From a checkpoint of a small transformer trained on Wikipedia.
Architecture: RMSNorm before each block, no biases in attention or MLP.
Training: a variant of Muon for these matrices, 815M tokens.
MLP neurons of a small language model. Each row is named by its layer, matrix (gate and up: input weights) and neuron, and shows model dimensions 16-143. Each number is 128 + 24 x the weight over its row's rms, rounded and kept within 0 to 255. Numbers have three digits each. A neuron's up and down rows have the sign that makes its largest values positive.
A block is one neuron, or neurons of one layer that tend to fire together. After each block is what it responds to, as a language model described it from the Wikipedia text at the highest values.

L3.gate85:138117100136140153130148110139132165169127097115113134151116186102111121132120103110139110133108169135137092133141144158139139131144121131115139125126113134143099106160162123132120054103116123168129167111111128114111125120114119132119121164143095116098128139156113130113157116134121101100160106096148150148143150109172112184129083144126103154124177147131146162098131178124075086096148
L3.up85:165138144136152140127154126133106128130114129125091150102137176104153151126132124120109105092114129168168097120092148098126133158113168117133153151121089088132139115140124108116131115112137137122122165134067127126127108135102158121140076125144126124112140142155118118119109122100148165123141111139129125038171151146115132124109174098147136135115118178168118145218120142116150112147100
L3.gate258:169117120166083092122101141060122116118145139137144132133144116091144188176158123145107136143176093124182113105156087116122125138139120124171122104115138111143103118124145102153130094107152133096166106122114157144112139111117121114098127101172161113181134125138090147161147165103135099150134148083140207117162107137109108165105122133115140129141116141157097110123136074056103123098150
L3.up258:148095162177094098124124122159159111105129157133112147096161110139140124138155119152161132131153129101127143141118118118113113127123122114157118114153141125123096098138167131140158111114075175098148128160125158117150140110103135134111154123188159107154150120127129119172154151134141108143160129136127170110129124125149104143085100106158113127127128156165120115109159096107098109132144
L3.gate1063:084131100128124119131169099124179110125149128112178106134139154159124157129118128120106132087154142161128111092166142127150144154159090161136109119144095122143121124124099156112125174107129115098127150139126113099143123105112132140146073116134119080099174102146123112169120152134143130109141123097146121125095103123140124155167137130156119130143138107145139129081103138115143124167156
L3.up1063:160100074159125084132108128110103131126123119105142114111170145122111100131167146079127153132122142148134137111165174134133160142118125105151122177179146125156116101175156105119166117113090144151162113103132171158112147099093111181142183124160162177187086131127091099159157163102138139107090140100117142113111098104131127126129124141139160157119130102128099137135139119124081153120113
L3.gate1145:126139136098136098133169163111141135122136101123095092123142116147122140118153161132114131150127132106118127127116104139131127139147123138114142115132122167134121134116093071105133135133102122126152129131134148137167158118151134119112115102110108086137115120151133145151105126134134094169113146131133153083103124119111131110115154137158146152159176088112117147122169114129124137176166
L3.up1145:117140128174119135144127093078126108115147077118100140135137119167148128099138149108129115137112138120108071162125180131149139127160169140100120136109095137136122117103147075158129095152118101111137152133119120149136157127101107167132074121151143111084113119101115110131146153125125084122182134136117070090110124119123123132151151123110142116106160116119124099161145152157141143099093
"part" in "as part of". The word part in "as part of", also "became part of" and "any part of", plus similar nouns like end, result, stage before "of".

L4.gate299:110154144129116144131099150148108115127126103138123142126188121124127143087143121152114114144118169142163111111133213115109128154105111156144118136129123090100113082135147124120105142167135119136151123136124108138170156118122163109097138144105121147081090125114110121121108122088142143135138167113137126126146139107114087126149116122105086144096129115141121064184113134114176160118103
L4.up299:098117131136141131103098101163128126116088110123172142098130101112111085140121120128085127144143146150127152163141105104106136159140129166142111083107115091077165152112160101119126171127136143116173124110134120135121144179115117177148114138137154118106130166136109099081152144158162127164127149176116102124134121099107131129100133129120085147139132171176143118121086131090097119120155
L4.gate320:132121125129125130147119139152136147132155114080152096126133155152122108125120125126150120150129145141129133124118121111160140156146136125155135174117159107107139120127109107185123149143127187104151127124182138104140122121099122074117142161168142127124176131142079117132134167138115137123123146106130147137133148143152148142142101120151133077152132155128101134101131146090186132145151
L4.up320:142122135114128178106080150118135133111132163118077161172128139145122143127147142170116112112125122090143097167121108124150170118111119185169097105113090133121161130117141119121136123132116143139142124147137099130140146118131093117105142139142178130114107181120141159142114137155119126099111195081145147108105119131163125109131118096139126114144117127130120126152123114091129101121146
L4.gate641:128104112095167121151092069115094200141122148136169155116124131127084180167127081108127124152143168162145134110133143147089160152162134076107188119104098116141124119107169092130127117104084143161110149105128152131174137169155118113105084122111118152112136110175142125158134125116166127138120085090129098150128130117117118104127125105134105112158126105146119079161162091104130116108132
L4.up641:172129149093127139151072122165105116135143140089144207090131113098149131153113138125117102147138076130156108099126161086130150127129143119131142157147146171099127129116127100122157132132149130174060113136127104149159147141152148141101155118120144167120108084147163126121130161121134102106077103071108111115131104118110143042170144085108106132153129090187121113125088119138138114148136
L4.gate1075:124133133145139105120099107090156076134126138136165163143160103132158111122132111150113079159146119149128109146132162095108131107146122123161138124117089146106137111114110114113113185105155105117135136112111152095129149127068117096129116120099121144081169155119117127180095155141096110124141161109076092139116135129067138143124119136116128119140094074164155134129128081120136118112176
L4.up1075:142121103137146173124080149139157102123118140135117142107141099127148120127106168111151116125138126148086161180091140092164151104106161137130124122158124127108129156090133170126114160125101073148166142103121145098154146142092175131146128112143120088128127121116116110201110059122124160120165121090107153115124132167143138148134108137167148128085099093152151155115163148070108123122151
Stats table separators. Pipe separators after a number in sports statistics tables (league standings, career stats), e.g. "| 14 |"; also "with" introducing an accompanying clause.

L9.gate856:133109139124149118101168152114131111104125129127114125102134141117154115107121123148145127115158159121108104092153094125162169151122121123139103180128125136145152127145098114108119071155118114132148157129134178127148140132090171115100119168162133108075123170118161143088129117150107149147143136119154099110094144111126152115144114164124135096105129096131138113113163133128162141179100
L9.up856:128134118133091182112149164125136123088089161104110147108160119060119144110138153126148128138116147146085140130116097117178144158113130108114129132122127150114079142096150104137186145097107089137111112105121151114074121126091123148138111143138139130158156109175156156107124106146158124119069112094114122099152106125116111147135157129117174172178105141101121115148134185115154103110096
Role nouns and name fragments. Role or category nouns that take an "of" phrase (member, owner, coach, elder), plus mid-word pieces of foreign names (Od, Hu-um-onen, Zhi-y-ong) and decimal digits in coordinates.

L4.gate49:101175125118140113120117127132142138171115098160147145104123114133114163128116107154144097117126146094112150085163141136110153143147115154144113103144156126141111114092158091148122081135133154139140192170136121163117121111124150121123086118112167151072179114151097128137139149131150173203134142125138136128114146113104077121127099096124135128124123148118153105157111121139116157102103
L4.up49:114147154134135117117167126128112140153077106124160141083108120175121161109122140123115103110150138127145179069125135157129079135153124142146134177134104101126132108137201145154112106155129127140140136137151168094145147186138138143131101113168119130069147147117080094152140114131130131163155146111116112127119139163127135146135142090136108126160111192101148143145155147099156094134154
L4.gate307:085124126124089131093143080144156129121115115106155115121092103136109124137100099089158105100154113171085135162133104158130119173129109140106113111154126173112119098114091098186171135121161118077134124145130147080119143153145183102132122119141090119141095114115114129113104117148121103110131109161146091123105145148135113122093147116130116088096153164114130109162111109090137147119149
L4.up307:123178166123154119139180114138119133166104094125145132121138104084155142154125093102120096104149090114136163128169170120111133099090160094116140156140095171114131160123099139127098122119158151107135138164172125143095172106174128103122130162157165139113131100142140136197118124103118115126124146119108114133110108103080106126168110050120120119070142164140130092177107126144135144155148
L4.gate349:131089104166119107147114104126111118105140127114144134112098110129151117135143110116178125116102133117150140108126144110142119120102149121062132108119131142131157129074159111150168113116120062112128093130136115163134175128126137113152117145121121176110107151105094119093108171105134093114159153166138158118127153138162193138107141147135097132124170107102115108124133133143100140168123
L4.up349:129153144123110130102136175113112155126100090145128112122145123127156144102183087152116066126128119135168142135119156163080083098100155117133138117130151149077100135137136112117129081147129123136140134107137129084144111144140140143096097115117191143095153139156090100103131122151105055098124151125154145118177121107094150137132131131138131138125089108156109113179104208155130122178101
L4.gate862:133168129110181162155117149146158122138106090189090138077094129114134122127110139153110125127073127115138133119122155089094109136127140143137146122101133155106112127093147133132096140132197195118153130133163144107154094111133086132150098115130135168121110115115117132099101119138147144161118145140156132058127149096123160146116167140109108102110101162106106121177122169131126106114126
L4.up862:148103126118123118122088147176151148180077149147094132065138148141077066170108141119090125097090176132154099126102120121091112125114104132100154090173110197132097095122106139143108157126136210115143142118159120147128116091105120145213114134148132137099114099127094087088089184118134145159105115102112132132076097140119137106122130151133140084104126163088131153120125126130116103107143
Temporal clause openers. Words opening time-setting phrases, often at paragraph starts, such as Before, Prior to, Until, When, As of, plus earlier/previous/last years.

L3.gate263:118090152121157140129078125090146160125157111134128151075145125112098081105161099099124129099150124109181119170125100119109115133137133108154124071150131104139118102122087163116119102158098156142117148119136126088134137170124101114151129087129140155139117104180124110111143125163126167108153150086132143084129115181142089142128129124142142138107175088095176107102107146134146139125125
L3.up263:146161161120121127121175062142096130118136132118144129136164137105116144132129118125133119084136155112206143124054142148147127132163138108114127108148137122169134154122148097111161143154103136101159144172080133131181093132170143121125138118127136098147132147131160119154128132110127108145155086135156151118128142130118121121094150132134161128153106164144126106123125133101110141122139
L3.gate450:146131164116098175130086137120100125141170115134143146123116089153140151133123146086165140134094174133118137116133122143069107108206147166112126150152177182130133111150128128116095172123135153113126114090095140144089182156157129088092142144159134151144133140152105154111134128133109105115126112115143114110149150124121155123097098096130113087140164125102144164158116102179148149111137
L3.up450:132092134139130128150132160151128100119137131125110092147120135106121132095113133136121070139140131120151113125104126126125112107118147094100203130137111147179141116141185136135120158094150128125112122166148114087100124132131172149111120142153115118150166116125095111153164072158114104148123112090115150096057119118112169127094149116121090138162120115143099148133130143079134106103155
L3.gate975:139186115108167129155127116111122139124107111120081118112148130062110154125136109134113181126164134083138119147118111124131127137138097141126099072151141095082132123124132117086099124158106159145130130106138100143096137115184135134119149134179111085147115113137153126139076119128123118184067146114120108112118117142161124137143099135119144152123116139118119162103079135130105110132102
L3.up975:147124091124111142166124094165127145154127170134146140122126143094161111109143125147093135113115158119131150133141109161156109150107156106078162107120167143124109131129072110105133120151119120141136130164145095139144138136106163124118089150119143097100093143136103139103144160169148097120076089147132141097122091097163134134136100120134127154138126153138145158196109141135120129090152
L3.gate1206:136118109123133159168125135110106126139108141109121112168167185138129149144177092141142101127133094104154178119116107129138093123118158140130165117141130077145160149090131095092123167146105106116140138124127115153131118133122141165108129151153131137121115146091119152127135101109166137170167103150141130103084100148120140126145121103120117154117134122139139122150096127125160112108122
L3.up1206:152168139148112163138126063130135176107109108086097133183138145139154123131128139121118182094136124095135112148076132147114107135117148182115111156122161146122133149120116145145147135137144150115113114104089138098113150152173184139076155119128123104110137157091104124166138117132126109130134146157177157120111111164094140140095128158065137110121083153143135139130099117132124108123142
Early name fragments. Early word pieces inside proper names or words split into several tokens, often right after a capital letter, e.g. M-al-aysia, Lad-isl-aus, Ch-ic-ago, Penn-ington.

L3.gate327:151121124098118125098110136107087142127163116159125152117105132104115098170124141085108121128144149100165146125086109136102142122131083122124114107147147121126176094106113167105121075124154138093108113119127104131120127167154154126104132143132118146153093080098093209132108159121146153131135134127093124129148114140120096122099138104151111063157099142136101117114113114134130125122126
L3.up327:162106106141144123108145134090103106123117163152158091139168132160143176128113139106119097146112108127112139133144100147137111170129124109128117077104139152172142130144123140130145151096150118134104118094111090125125129148106138132150110147091121073172152118160128142081118137139127126122113159182123168103145118144118052122159119099152083075124099117156099117100177122117175119094125
L3.gate442:128146101135116161126145163128140121121142103109136125174088098125142133120106169117128089090127158127097107154162071127124156129135117151113109156148120127092138147132163145136167123106121131132143133120105103080138150104131145123077146116159147119131148182126161158115134132134139182096088108132098147129168113135145136168170187133145159121144134086124116123054111088129174129133160
L3.up442:080094095156137140122128128128119136115144117118148164143097105109111139115125121112131114087142166153162110158165110134162125133133121136161143125134145152108116161141137120159155132116139134127166164121101064111136145121150118167125105131136135118121140129103136149121150153088107127102118149105097140147171117105165122157166176154147090083147115090118124127118090131136166118104144
L3.gate680:156161139093135124120148170119099134078114133113118102131112137123082158096074085110122096117095115131133093109153110136174161136143152115144120143124115150103162128081132101094130109129111167114134154122103144117136129153157101108105079124136166137136100125083144117119102154130149144145138156156140173146112127130107133108162136139113131123137185175111145106159153113106098120127120
L3.up680:171153133121111129138125135142128095070142131139078079169148161138129142115131113126115116107083124087108127170109135157159133134129135129114106142171158083134185115113087150129148151130106160106116103139091153123140147148149104121147092086133142102151085091106108139108119145133082160153141156138141165158130121149127163125135138115123138152106168116076161154144121120134164127107145
L3.gate973:097119156143154145119107112120094133141115098137132139166138108110174132163152141155134096111162118093120167119165160174137124120145129119140155122109141141141141084156105164105141129118162134106114093133147152111161141152101107083153121163106123155137129138095113110111145154137192160126154123150117174121095137136161110143118105124114121127111159104106136157154141121189109152103131
L3.up973:108069157150098118110124102157136079166084167131130103136118129120147132129136198127139139096146145110141132094122141137160179142103096111150157133172102121150141139131112151126148156110088113147135098152145106129070145137109119113137133129108135126136162136156077145100150161090122165090154095129100156096105103123184141148106090126144098100118144106156118121140134130126111188143153
Of in fixed phrases. Mostly "of" as the second word of a set phrase after an ordinal, number or noun, such as first of, Place of birth, End of, Port of; also that/in after sentence-initial Later.

L9.gate1156:123157077137085141155145109118100155126127117100147103131102161135117112163134115093135128129123136132112136154111148130124138159161119143153124110146125094162150127121141147116125157101121119100166110139125131126123136100154137097109161140121160120101112139171097060134136122109162146083158076140118156129124132113156135113160117138142096142120150153163121107122129173128123150122087
L9.up1156:121117101136100121176138128108106117071130076134175149126144167109168100098114104119113133104135080129123112108127148162125163131119101114143126127156125122135155116158114133085111125136160115139076140145109116089169082136131138123166144106140148148136147138161113136126150105130174140091128134134129144096141104124082132106108145105058138164115135138176134145149110124122124126140121
Partitive "of" after quantifiers. The word of right after quantifiers like one, many, most, each, six, as in "many of whom" or "one of them"; weaker on among and inner name pieces.

L3.gate494:150100115157132134098085164131171189136153141136132122158148112122143155125124145186111162116135139121129113154129123091088141127153133136128149124169120122109092107141160129112164135176141106086168144104155073153101101133087124104149122146111123124137178145147130125143152144091162072123129100117102116121134132113128097125063099169166168095085107148175127147138126115099151072124162
L3.up494:144106145124134095138122111094161114142149117148126107179143112101170147161152122144077116119115144176110103128132142134085173111124127152144162112158116101094134067142101136097128095131131118143135123126112188143099147094085111092143136146111099133187109129161131125137125162135121092086141136136155103132124144113133118158116142161128113109125152187157119093148115117100136138137147
L3.gate762:095117123144134105125117055086143092138114135080105129131125158123106157158117129090132125118115173136135108073080088130103142122139111134148130162143139105116131157129163133137090101108097132142141104100150144120109128099127157112164114147089072097134127175129145120138140118114140121166150074149124124141134123097095139119177160131127123143108121139158111126130116160093136101100108
L3.up762:125111105144140150133146144141114092151156138133120119074151111141126111122127129109068133138149145138133144164145161106085121120126114101132143116134116162178098077109119152092131168159147151168129127152068129128120144109150103140111137147161121174144114120191126089170175111097111134105089123125129129141132127164082145174124120134107130137106093111137160151148183122162143153133116
L3.gate846:130140156117127143104147109161116111125150109113131126181143176133125159131141094108117127156126104087112123132118152106134151144080120108109142098122144139177117118148175119160070141151121106159152112086105114190159134133118108151132134110139135109137096129120176110153108174178133103140126112061152138158090118118144138121047120133168089123130170160142119177080134130167142128090079
L3.up846:119122119085151123130111142137133124088126122097114128135125130078112113129158065069132132102135106111197118100097144122170116089148117175133174142161131192133158117138129177156080100123081148132141168115140136145115137108117171129120155107115151118136113105131147149136116139110102129095118069093166152077122144129129138138120134119159151110122127112136149151089109121122127111145148
L3.gate1171:142130108089141143160041122104143138140160107115109101124140146128157107138102113144076117107147148129097136128101142131149159130116107144129180090126104141135134140119132170132135067165079121146134165105115126141115110038135129105143098117173069185102103112111117150146121098126177104175164142136142118104119189101105150143132127130124158114125130123137127181108124119107126126151112
L3.up1171:129127124171137115152102140128143111142105107127123102108143113075139138111124104136102126093104144111112111141123144151161153114128136127108143149152169096115139189127147135122154102105097110177080146138095105142156121086138143115134142150161116154132139113115126121194127101184178193178177120107144147122200112154147132099099127082148120134123084124154147173153152141164160122129157
Table pipes and word-piece starts. Two groups: pipe separators after numbers in sports-stat tables (82 | 0 | 8), and early word pieces like ob in Robbed, cobalt, bobbin, or -b in non-black.

L9.gate1018:098140131163116159115114117126149097133121129104108194093149160134099134163083138123146115097162133136112136130157124106122108126132097108142097084148129104131157125166164164085143127165114122139133118160118155149141133116120078140134087148108100146116118120159173110150109161117159127113172169078146137144117143119143136105161130116142106098109112132109096120115145123135183107187123
L9.up1018:117123135121153162163109131109119162140124130139134113141124186116134189082129147105155124127109109168137127110099144117128132105143141107109133141111096130180149121162110091144124149116129116122091120087086147144142136156076172138113142136098092160131139084123104159053149115138155123123124133105135135140164144111129105125133157126130119121115145095140130150151145141130132125103142
Partitive quantifier before of. Quantity or part words that open a partitive "X of" phrase, mostly after "was/is/as", such as "one of the best", "part of", "some of".

L4.gate154:125134128161170147141115131134121128102111169119131115135111080124116111123158154119161157109163156173082119073113138139157075123172135134143137155094132122150188142138103092122142085122117144163076152118127114076119125117127133123149109135156194138100189113162141161105103141143129136128177122100114130126141166083128128089135163153110112106157135119128142124121156154127135146121129
L4.up154:138175160144152096150137141142130086135117121155152107089117114067129114134150144100117103105123140115156115161113125121105083110136152149163142141128116104139192133133089174083142134123138165128138119087129120115102098124090144157165140134150136121161136115124157171163133113101153123122150144087106165158135138084121117109104175172137138105135144101134142156095125100113195143130122
L4.gate531:156113097131136119098142124129121124128144096146142147195152116097102141141171139114122159124157140095137112144151062173129099131141135072171129097126119091091135126111134125143147152122132108169139142160094088142122184109128151076117134111116122143130121124111124092127148132127135115107104134092122150143093130147153107149115122116091132156103166134154134110130116129180129117153155
L4.up531:157150147138155132153131136124138132111160113133111143097133134119106155147125148113098131108117123101110190144130137160103086108157152116135116095134121116140119187140114118112143106111108108109103115138110160076134105131106093101133153151122135087165129155123112124157140122138151149111139130132111139120137151129158120102127129115146135145129085153129153156127121133135128141098127
L4.gate790:150155102136117156099149102173139161132110113128078130135122120148161134127095118126146149112130109157085084117130123137191151160102140082087141129114150123157089122118123078142161105151128118081107131104117134126153118118106154124122151113139169097164153164109142090139126132165142152153182133126103161157170132121099109135107125100157124120093128118104128130164082116159101105172144
L4.up790:125141117114131108151106134134148142109084093136189109141115160135076152130093147146175127130142132152101138139186094086143136118127130166129100113123115196150101127141149114120110128136148179086098115134123137103163136137134141112102123104135167139168096137123110136122096168130101123161162173099134075123163108100121139120129155123129122131131155107124133110101126142112135107140157
L4.gate1022:149107132178098127128124135132117127129146127111107136140129103117154130120115166161148132137150122134123123126165113132119128122115094110145155148130117128126172093129148129091106118176094133107109102124116121127141116102100143127109140101130121141090099116125124132125125164117119124152076121112101101142150128147128150149151162147116139147090167107134165134100128112138130158127115
L4.up1022:118089121154113110123122138124112123097122112107145165132154141123120119134107164110151115117110151116099084180098130134126143116055137106120114104111136072127136114165122109104146178119142123107125124090173125078120098094141145148111063132148110190145128107108102074156095106136115105160163110131093177144100104111130127191152135123106137129142147142155133165149148089138134097149102
Part-of membership words. The word part (and partitive words like half, section, member, all) mostly in "as part of" or "part of" phrases before "of".

L9.gate495:129163101136134152146089101126113151117100128120155102096156111073119132078099201120142133134117152136129127115148133144119136132148149113105125127149120108129105120132108114151139090146126158123181107172122088114150126120145164127128116119099161115096151123137090100125183120121092124138109125097134123115111164100161124109078127112096087103113125129110111140112101108164140075117092
L9.up495:143148114132128119141120131149135084101172160081127128128127154124114117156108140164132085167128164124126140153140146124120137166128168127098096171137073153125132144119113112119153123144126117129097101136127114128195167149155118130136163182108130119081141123136135126103155131134131157137151086098094152137132106133129132151106145103110098152180106125063126118189145126128136107135133
Word-start fragments. Opening piece of a word split into subword tokens, such as heter(oaromatic), mel(ted), Phil or Sil(enced), plus frequent is/was/are.

L4.gate18:140192137099102159118135077151131132118105155101140142142121120027078158143181100136168109143111190135111117097086103145129146128143144150144157115122142130141126136142109115152104121127118118138115105148085102086049152150163149120114101148122172106137146126143143101130132119146101122116141149127146143153113084107125145143104156145145121124156162085126126101096154105127119079077090
L4.up18:129161121129124106123139105112111120106089102122100137118123162094100119089120120166140093097146160133134092096104098142089127137100119133136134098160141127128099125099153121145105130173121152084145124114124161082144142184128142155101140148156167093130144124121130122140136075146120119096138118135139095088200094061110161135118128145126118138159117102111107154121093122124138090153159
L4.gate227:160124195069109134139149129112119149112118116119138177110135157128137129151140117190128115149134149120108091120128146165160101082127152124151133108110120147180133126163111157169138064143134116133175117133071111100123137145112121126133164133163120067182148138161135078100126146140115130128140117141156178115096187103151131150116099094114125158156135089155162127148116085118096116147101
L4.up227:104129145157112158136159145129113071117151108146132145132115102086130150116154139122151150162090144136145082159153117135120143137168134102095160098127152156129127120058178146113098127164143119141163133159091094093122138104108155128116155116124142109097141146132099085137185121122130095111120126164148148126098124124087140143101148093137142141135137164153151138113119113121132122135088
L4.gate991:125116117137113113122116138110153107153096142083168091107137104141141133114174141107093143144159141130159152119157132146130127149110099147141153078179124093148094124148119096140109135103145070151155149152132145125100136151167123114167141091138122080122132113112133173186123115118105163176129152118125098141101166138152122124092159104143072096163152125072154123112138130196127152139139
L4.up991:125108148165133130162139101069117157161076157122112110124136161118126131077124142127103085128094103123113124118120166157139097169132060081108100105156129157109153119127140131139109122152153141111089128147113135125135113146126141153131112150094140140152161102119109140104170155111120117113141122107155123134129127122109099116112145130152146113105132149136142138120110114125131147126113
L4.gate1167:101176181142127099152120145131144139127132139135164110120156106131124109132185141122121135141122144152072110135111172102155120115107138105096160124125128181147125153135154150128161126184150113117128156152115089074155127096170152086110120136111073156121102088134131157129114120122109169093140114176174115097117124137117088136123104083148101097121145156156136132124086143099105116119115
L4.up1167:145142148126063101106200102091124176129116110128138180106091109140117130127179082119163090141146137127124128153160094130197098094184139108145163155139089143148126122152144085165145121150158153166127060142136103145150167103125119114131101145139105111163111106118172109095127108137133127129091150133148134162128119114112111156167114163141134125136111136096135122122113132134088114113127
Early word-piece fragments. Second or third word-piece of a word split into pieces, often after a capital letter, in names and rare words, such as U-ro-š, M-ad-aket, T-oy-town.

L9.gate601:136117103136131156138128141128146107132107127113094100107130135132178102184096130130148101092145133127095085114121082134109176152176123105139123169117113079118128116142104112123099088168137124148133127147115150115135159136078120140141110126154120083133114162123138152082152142173146152159153116134118111138082107134141148137100157127123160138105136152138133117130130094150104141111153
L9.up601:101161086152104116093139111126144149086127157121083097138119143154151130138107149132147146135165138150148137101123125150103127137108103095105152122143120137109142145134156129140088129155147142094156138070114136089108109122105146114123161166154151144118111159120166105137086150140069131111168116123132099124116144128165118165122158166119140157115138122139148148107113172118142143120126
Table cells and name starts. Pipe separators after a number or header cell in Wikipedia stats tables (e.g. 57 |, Team 1 |), plus first words of fixed names like Division, Chapter, College.

L3.gate331:120111118124131119104131150150115149124164113180140109106118124135122164125152128165132115132121164126123118152125103132127116083152144108118141135140082120102104129142109116122099151104149167098128156130133102139137114125088147157154128165145152136137131110127120128099166177145146134105188088094171157124117158117142129121113134076162103124142140132140129115106123111082168135136138
L3.up331:127141114096120095139145112082147100158127131139157132091086115132116169106142148134156159125132120132143118144145102132078132134130096188121101136057106100161171135113144138092172145157180130135144112090115114159109151098096105146110102107139097117135127154161151096151139118107134117131161099168128171121124150137126147147140092119129111107135121089148139110112143118157168098110151
L3.gate503:154140121123136145114114112148118157114140128065134110128092104160128133107146099133114150127157131139174078113106137072116141141151152159098126067146159135159098135124089112113128112151125092121138145140124118163109120181103153121137145116134115132120077118109141159146119147109133158161152149105111147076150093141104120127127133132126149098129117154136151138131125139081145127137128
L3.up503:106144106141113130178106140103155116092116082150097102101134145112115130118112105155082089149156125129149141153109092150175174135140119133117132117156134129142170126091121131105097157123090109086149157111133077175096135109167153114117143107082158123124154190122129097112140158107148136149130155130126129106144116130117142147111093158157156117137118078143149141075121145173161107117157
L3.gate788:124092143130147143142119098134158156092126141131088133125135131107161135124146079090157102132120125124130104155129113145139103182098129154093106128133138165133090157136090127121132127169176103110074114131134105109088123177132170135130107131111104142128105148140149161159144149107134121152139129163150125160143130143104102134097163159124122095111120114124159121101144118116151120151126
L3.up788:098118129128145139091146177151113092102154105119089146150116139107150123142129096110110139112183142130168105117088132151117112125088164165147085133132124137159113134108101143146120100177168066155117170134125113120097096137110151134134109161100110109136191146134150166116092153093127141141152120133177131116110153152123130114162156120156052113102140126114128132125106130114108127122121
L3.gate1115:114148125116147157125117129150122134134125084123167158135130160124119124081122105152110161134102129131096136114091101120133132131090128106105114129122139157146111161151088081122079096139131160124104153121120107091089082155116123150105105107156152184153116142119129122151158110131126100131157123092121158149145128092154095074089124136162101125161111097106124124090125074126121075180121
L3.up1115:083129133147166102190142137112131117142107125100145119143150115098105135096124085128103155134130099129105170102131127158131171095128145121119121076162153130157152149091107027169065114159126148137107132119135103084133072124116142133122179116136099140129150123112131135107108135139144108121149135158178176115096118146121135147125123144169101156131106166133125104106164126116135092127157
Leadership role nouns. Nouns for positions of authority such as manager, coach, governor, mayor, captain, often after the, as or to, especially in sports biographies; weaker on other nouns like part, season.